config.toml
n_kv_head = 4
head_dim = 64
d_mlp = 320
activation = "geglu"
norm_eps = 1e-06
positions = "rope"
rope_base = 10000.0
attn_scale = 0.125
bias = "none"
optimizer = "adamw"
lr = 0.00138
seq_len = 256
doc_mask = true
steps = 13538
dataset = "wikipedia_en"
MLP neurons of a small language model. Each row is named by its layer, matrix (gate and up: input weights; down: output weights) and neuron, and shows model dimensions 48-175. Each number is 200 + 20 x the weight over its row's rms, rounded and kept within 0 to 999. A neuron's up and down rows have the sign that makes its largest values positive.
Before each neuron's rows, "fires after" lists the tokens most often just before its 100 highest values on Wikipedia text that the model never trained on. A number after a token or word is its count.

fires after: " P" 21, " L" 9, " p" 9, " Sch" 7, " Je" 5, " l" 5
L3.gate103,218,120,188,191,193,180,212,213,197,187,184,204,198,176,203,184,178,183,200,214,200,226,209,208,194,185,222,194,182,199,194,213,244,177,223,207,195,182,174,183,227,207,228,230,213,221,184,186,165,216,233,189,217,187,224,214,214,186,209,218,241,175,211,184,176,198,229,198,206,182,229,207,205,206,177,220,232,224,213,234,215,209,184,194,220,214,210,206,168,166,180,203,179,215,243,188,198,184,213,198,199,206,181,219,235,203,221,170,203,228,233,209,196,199,200,202,174,239,165,189,215,148,201,182,226,189,176,212
L3.up103,193,231,196,221,208,200,213,229,216,215,200,209,195,220,175,185,232,227,191,204,206,185,225,241,197,186,210,212,208,187,220,238,166,182,209,201,197,184,190,201,210,232,215,156,211,200,228,199,185,220,197,186,195,179,193,181,222,198,209,190,217,203,192,204,175,196,220,178,197,163,231,207,242,198,173,212,201,185,217,234,217,225,222,175,245,224,195,226,201,195,198,211,233,199,241,228,191,160,227,222,192,142,193,220,192,148,175,209,257,210,222,210,234,205,199,217,197,194,196,178,191,222,194,191,224,227,180,192
L3.down103,161,166,206,197,214,223,178,200,221,221,199,240,187,222,225,184,158,210,222,218,181,182,203,188,191,205,200,216,209,206,203,196,222,214,221,214,192,204,207,199,248,183,175,209,201,209,191,213,219,193,209,192,213,196,201,185,192,219,228,212,172,197,236,179,223,203,208,212,215,225,197,191,196,175,210,191,170,191,207,200,221,192,174,174,165,197,177,190,178,206,223,205,193,210,179,209,227,206,166,212,252,203,205,215,216,159,198,230,182,204,217,200,164,194,199,207,178,209,202,226,234,208,233,211,186,204,191,209

fires after: " s" 25, " f" 10, " ev" 9, " t" 6, " F" 5, " S" 5
L4.gate160,186,166,198,204,198,197,220,177,205,205,168,210,194,211,181,181,215,213,195,222,227,223,217,229,208,179,203,187,214,197,216,190,200,201,242,203,224,224,185,191,222,197,198,207,162,163,195,181,196,247,234,182,213,190,163,197,187,190,191,201,196,173,176,161,218,177,203,211,196,176,222,210,222,208,145,193,177,186,178,176,221,164,197,189,193,198,231,213,189,217,202,178,210,185,206,178,226,234,181,176,245,207,198,239,218,192,203,176,152,216,189,197,218,189,169,182,166,225,195,190,229,176,206,195,227,234,214,235
L4.up160,210,164,187,253,205,198,250,163,263,203,203,203,210,194,208,175,229,194,195,201,170,221,187,214,195,177,198,177,204,191,191,224,192,197,210,203,203,195,165,183,207,188,201,194,181,137,182,190,228,183,199,150,187,188,193,198,215,196,190,167,204,200,186,183,222,216,204,208,195,211,172,238,186,222,176,183,177,214,205,200,211,182,234,182,195,174,257,226,202,198,204,195,232,165,167,168,172,211,213,217,220,182,185,238,190,200,221,193,194,201,155,204,211,183,185,184,186,187,172,175,243,188,230,218,209,194,211,195
L4.down160,209,232,211,184,200,204,160,200,188,187,179,197,258,189,216,240,195,197,224,173,156,184,201,206,204,214,217,208,178,194,166,176,175,193,190,227,191,188,218,206,236,210,217,226,206,227,173,210,192,196,176,165,194,192,206,185,172,217,228,191,209,201,212,217,184,233,209,182,192,187,162,205,204,179,213,179,219,206,230,176,199,250,202,176,187,197,208,186,197,210,175,206,173,225,196,201,233,198,181,197,182,186,210,195,192,225,218,227,222,216,158,241,195,157,185,192,221,217,215,208,211,181,203,191,198,181,179,174

fires after: ".\n\n" 27, " W" 8, " go" 8, " w" 7, "oin" 5
L7.gate165,213,192,201,196,232,195,223,175,178,151,192,169,183,186,208,194,214,210,188,203,183,201,240,196,201,210,189,191,213,190,204,173,189,220,217,243,191,228,198,183,183,218,223,196,203,168,184,200,215,251,214,232,191,205,194,223,177,209,199,188,185,205,201,203,191,212,226,208,215,193,209,189,181,178,182,182,179,200,186,191,219,192,203,219,205,209,199,207,193,173,209,221,169,150,208,196,158,208,178,216,193,204,184,191,201,189,193,200,185,202,212,251,198,173,205,215,226,226,193,177,208,197,170,195,201,184,218,212
L7.up165,220,180,212,219,148,209,212,220,220,218,180,213,148,181,176,206,201,200,183,204,227,200,195,244,240,199,249,179,200,193,210,205,232,205,214,240,220,189,201,202,224,174,173,197,205,179,221,229,187,204,203,178,173,176,223,192,190,219,191,177,200,187,225,195,169,187,201,194,196,241,193,204,204,226,194,211,215,215,181,168,189,197,181,183,198,214,169,221,197,196,196,206,198,244,229,203,183,189,217,195,265,229,192,191,189,192,221,164,163,218,232,207,218,212,210,190,211,192,202,188,200,170,205,192,183,190,214,196
L7.down165,209,188,194,168,230,194,204,180,211,193,174,188,211,198,158,216,191,214,179,199,200,202,193,194,169,206,189,178,206,210,215,209,212,176,157,187,197,173,179,198,201,235,208,222,212,182,231,189,206,181,191,217,201,185,210,228,230,173,190,181,183,185,186,189,190,186,223,201,201,189,166,223,203,182,198,228,193,192,222,219,143,230,168,215,183,179,201,192,168,199,214,208,184,163,201,180,166,200,172,209,196,213,231,194,222,228,191,208,229,229,217,220,193,211,235,212,164,195,205,185,207,189,173,165,228,172,225,223

fires after: " f" 15, " M" 14, " vi" 10, "ff" 7, " fac" 5, " F" 5
L3.gate150,205,207,207,201,184,210,219,188,210,191,174,219,170,191,209,162,210,216,194,203,201,174,224,206,233,195,161,219,201,210,220,211,206,208,219,187,191,183,177,214,189,207,180,188,219,187,205,201,182,242,193,248,183,194,183,174,206,183,181,202,193,199,149,216,213,194,172,191,202,155,194,198,181,197,188,225,216,195,229,171,214,188,182,187,194,187,198,198,159,164,204,175,186,187,186,200,211,201,215,190,194,216,180,177,189,212,167,204,200,185,220,204,173,224,171,215,225,196,206,219,258,200,203,219,195,231,191,194
L3.up150,205,223,228,205,184,184,219,175,236,194,217,166,188,216,222,174,191,183,249,210,153,165,215,210,203,177,188,197,199,204,205,190,159,202,193,190,214,195,171,175,214,240,210,224,185,213,170,180,226,189,184,187,219,171,154,194,200,157,197,167,206,202,176,191,207,218,211,179,216,188,203,180,180,212,201,189,231,171,249,188,233,242,181,199,170,190,202,200,195,194,195,197,188,180,200,200,190,202,234,221,200,224,186,200,217,211,176,218,187,204,197,215,204,218,160,243,182,211,217,200,222,170,219,218,176,203,201,230
L3.down150,197,237,195,196,202,187,196,209,169,238,201,195,221,202,197,233,199,197,168,229,198,214,186,197,224,222,224,172,235,201,187,192,153,185,190,195,205,198,190,189,190,219,195,179,202,205,199,213,175,168,162,185,247,228,206,200,219,217,235,183,141,195,210,209,190,222,186,201,231,237,193,218,212,205,186,209,181,195,180,217,194,192,228,210,192,225,184,219,206,221,197,205,185,232,189,192,215,191,192,211,180,188,258,230,202,231,194,188,180,182,180,193,231,190,224,199,207,169,198,176,201,177,207,163,215,210,205,168

fires after: " p" 14, " l" 10, " v" 8, " S" 7, " P" 7, " O" 6
L3.gate222,225,169,210,212,209,204,242,201,185,178,203,187,206,185,197,171,234,215,187,219,224,196,193,203,216,207,187,199,180,193,168,204,215,182,200,155,214,203,212,208,190,202,214,181,225,243,208,221,214,185,209,231,235,188,198,155,169,188,212,193,205,227,217,200,202,198,234,180,176,156,170,200,222,219,176,224,190,210,201,191,230,187,195,228,203,208,197,192,175,174,214,194,200,183,185,202,172,200,241,185,188,233,214,192,208,225,215,162,193,220,164,207,210,209,191,179,183,179,163,212,189,181,212,201,218,186,202,181
L3.up222,175,187,263,195,212,171,207,211,235,192,192,204,192,207,206,198,179,221,212,179,208,180,209,188,212,205,206,195,193,202,182,187,213,206,191,197,194,183,172,199,228,202,207,192,211,197,181,196,182,182,186,209,225,183,197,195,209,197,213,226,201,204,202,211,201,218,200,196,179,179,168,230,242,211,226,214,177,209,172,245,183,193,204,197,178,240,176,215,197,204,209,209,226,237,207,174,145,174,200,189,236,190,198,176,180,196,208,222,204,203,187,211,210,191,227,189,227,214,148,208,233,182,199,168,186,187,222,184
L3.down222,205,185,211,240,177,218,208,195,186,191,201,194,203,217,186,227,183,184,198,210,237,207,196,198,188,210,208,230,227,159,209,168,240,233,236,211,212,179,223,214,195,176,213,208,175,210,225,213,201,189,180,190,177,198,203,226,216,180,216,185,195,230,193,197,216,174,193,237,195,192,229,207,202,196,163,184,203,188,234,162,198,195,203,158,218,222,206,218,193,192,193,207,228,201,194,231,231,213,198,248,168,229,175,188,214,214,193,220,204,214,182,185,182,209,238,217,196,199,243,174,193,232,214,217,205,197,169,183

fires after: " Ang" 16, "c" 9, " or" 8, " Gl" 7, " Ch" 7, " L" 6
L3.gate71,202,218,216,185,192,210,182,196,146,165,202,243,190,182,198,219,223,187,173,194,203,174,194,230,208,230,222,185,181,196,228,194,197,219,199,221,184,170,203,226,210,212,200,184,201,236,210,182,168,188,199,194,197,201,206,177,178,196,204,230,215,201,220,203,167,189,162,190,188,197,217,203,230,206,191,176,169,188,214,195,203,195,220,198,230,214,207,187,223,195,212,155,173,183,211,179,184,210,215,179,227,199,209,233,204,181,184,198,223,214,220,195,192,202,240,183,218,196,197,224,177,185,174,166,216,183,206,208
L3.up71,187,209,164,185,164,187,192,148,193,222,175,189,203,199,205,159,146,175,176,191,191,194,186,167,204,219,205,213,184,205,180,212,160,195,264,199,224,206,186,174,167,208,173,175,208,193,209,235,217,219,183,218,207,203,220,216,212,200,232,215,194,242,181,207,189,190,162,200,258,181,207,208,217,206,230,159,181,229,245,156,181,205,194,200,226,200,182,221,171,202,195,193,207,191,189,221,212,182,200,229,203,169,218,191,177,181,198,200,188,216,233,163,160,220,207,237,199,219,207,170,228,208,228,193,210,197,206,185
L3.down71,202,181,211,195,171,187,176,258,209,187,195,171,207,189,201,212,228,178,193,215,207,213,237,190,177,232,198,215,234,182,177,214,200,156,202,180,183,182,195,205,208,199,218,223,210,194,185,190,189,222,159,213,207,220,212,145,189,224,211,179,190,167,195,172,211,199,208,247,201,180,209,236,213,212,174,207,190,195,188,212,248,187,201,213,206,212,223,186,254,209,182,200,186,217,211,176,175,229,212,222,186,223,194,192,226,170,199,186,208,211,229,216,200,186,223,190,221,244,201,245,187,189,177,232,170,172,211,206

fires after: " M" 17, " m" 10, " l" 9, " P" 8, " app" 7
L4.gate34,198,161,170,195,204,181,178,177,196,184,209,222,185,192,188,206,171,170,195,150,187,198,255,217,212,198,195,202,190,232,211,192,196,191,211,208,241,213,209,199,204,175,183,214,210,210,199,207,173,190,204,240,205,233,180,196,214,192,224,231,225,195,182,202,189,198,186,164,174,228,201,175,189,207,203,181,202,201,208,229,218,218,207,193,205,225,237,174,218,162,221,231,160,199,223,209,199,220,225,171,204,203,164,195,228,184,203,226,197,227,200,171,194,195,204,202,211,223,209,237,226,196,220,203,207,220,197,205
L4.up34,176,207,192,174,207,218,213,167,222,216,197,216,194,215,151,199,193,214,227,206,162,195,207,212,166,189,161,199,171,184,195,238,203,197,228,210,196,173,171,200,193,166,207,191,209,205,182,219,193,199,194,242,193,211,194,183,212,182,228,198,184,208,230,202,214,192,189,210,185,164,224,189,165,222,188,193,214,209,210,195,230,188,186,183,239,203,228,215,176,160,211,227,215,226,172,246,217,198,197,223,184,206,181,214,205,199,199,234,206,168,192,220,184,202,197,197,212,200,223,192,167,196,201,203,219,239,154,171
L4.down34,210,160,214,207,196,190,189,189,140,225,191,220,181,177,208,226,208,204,184,227,224,196,185,203,183,236,206,190,218,202,221,171,215,186,187,206,206,217,198,211,254,204,203,201,214,207,192,186,195,162,202,197,167,180,183,225,204,177,204,243,228,209,194,193,222,229,201,213,226,174,158,197,225,204,219,198,211,196,222,174,197,177,215,192,188,186,178,218,227,241,200,193,193,163,212,171,206,191,229,206,208,198,234,219,198,224,204,178,169,177,185,206,216,182,202,213,191,180,191,212,207,200,193,160,193,217,208,178

fires after: " |" 24, " P" 17, " p" 14, "|" 6
L3.gate304,171,161,185,193,231,205,237,200,192,205,211,196,198,213,206,183,190,214,193,209,189,212,242,166,168,208,182,204,226,224,186,220,183,220,208,232,227,208,191,209,221,211,209,201,210,180,208,151,147,220,182,199,188,203,206,183,184,199,195,183,211,196,200,221,187,198,184,173,207,208,207,194,213,190,213,207,227,195,192,202,187,234,202,190,173,185,211,179,188,213,235,212,217,199,222,168,199,199,198,236,218,219,211,209,200,227,151,217,195,212,203,204,165,243,181,235,195,206,194,225,197,189,186,214,218,216,200,214
L3.up304,161,188,214,214,217,205,205,211,185,229,187,207,166,195,195,205,181,231,179,217,189,171,196,190,201,206,219,200,219,218,211,198,215,197,228,211,196,226,187,193,200,203,198,222,182,183,202,209,212,187,182,211,190,197,196,221,193,167,204,181,226,203,212,227,201,209,220,202,221,204,216,177,200,206,218,221,206,161,189,207,175,233,201,205,206,221,182,201,205,251,219,254,197,154,230,159,181,189,219,229,221,171,235,229,218,224,181,237,199,202,193,217,186,224,203,226,219,172,196,242,230,223,199,209,212,225,202,212
L3.down304,173,236,204,234,213,216,186,188,212,205,179,225,228,210,199,184,182,214,178,209,231,186,246,222,243,196,179,168,172,196,182,202,202,200,202,192,226,204,207,178,207,194,215,195,178,191,200,157,229,164,160,213,182,159,210,187,198,213,209,150,212,204,188,145,197,207,183,227,183,214,169,213,165,175,220,201,193,196,190,212,209,190,193,185,193,211,200,226,210,178,193,176,197,206,185,259,224,239,173,231,188,190,175,217,192,203,238,218,211,218,220,191,229,164,217,203,215,202,220,180,174,202,218,181,178,194,189,216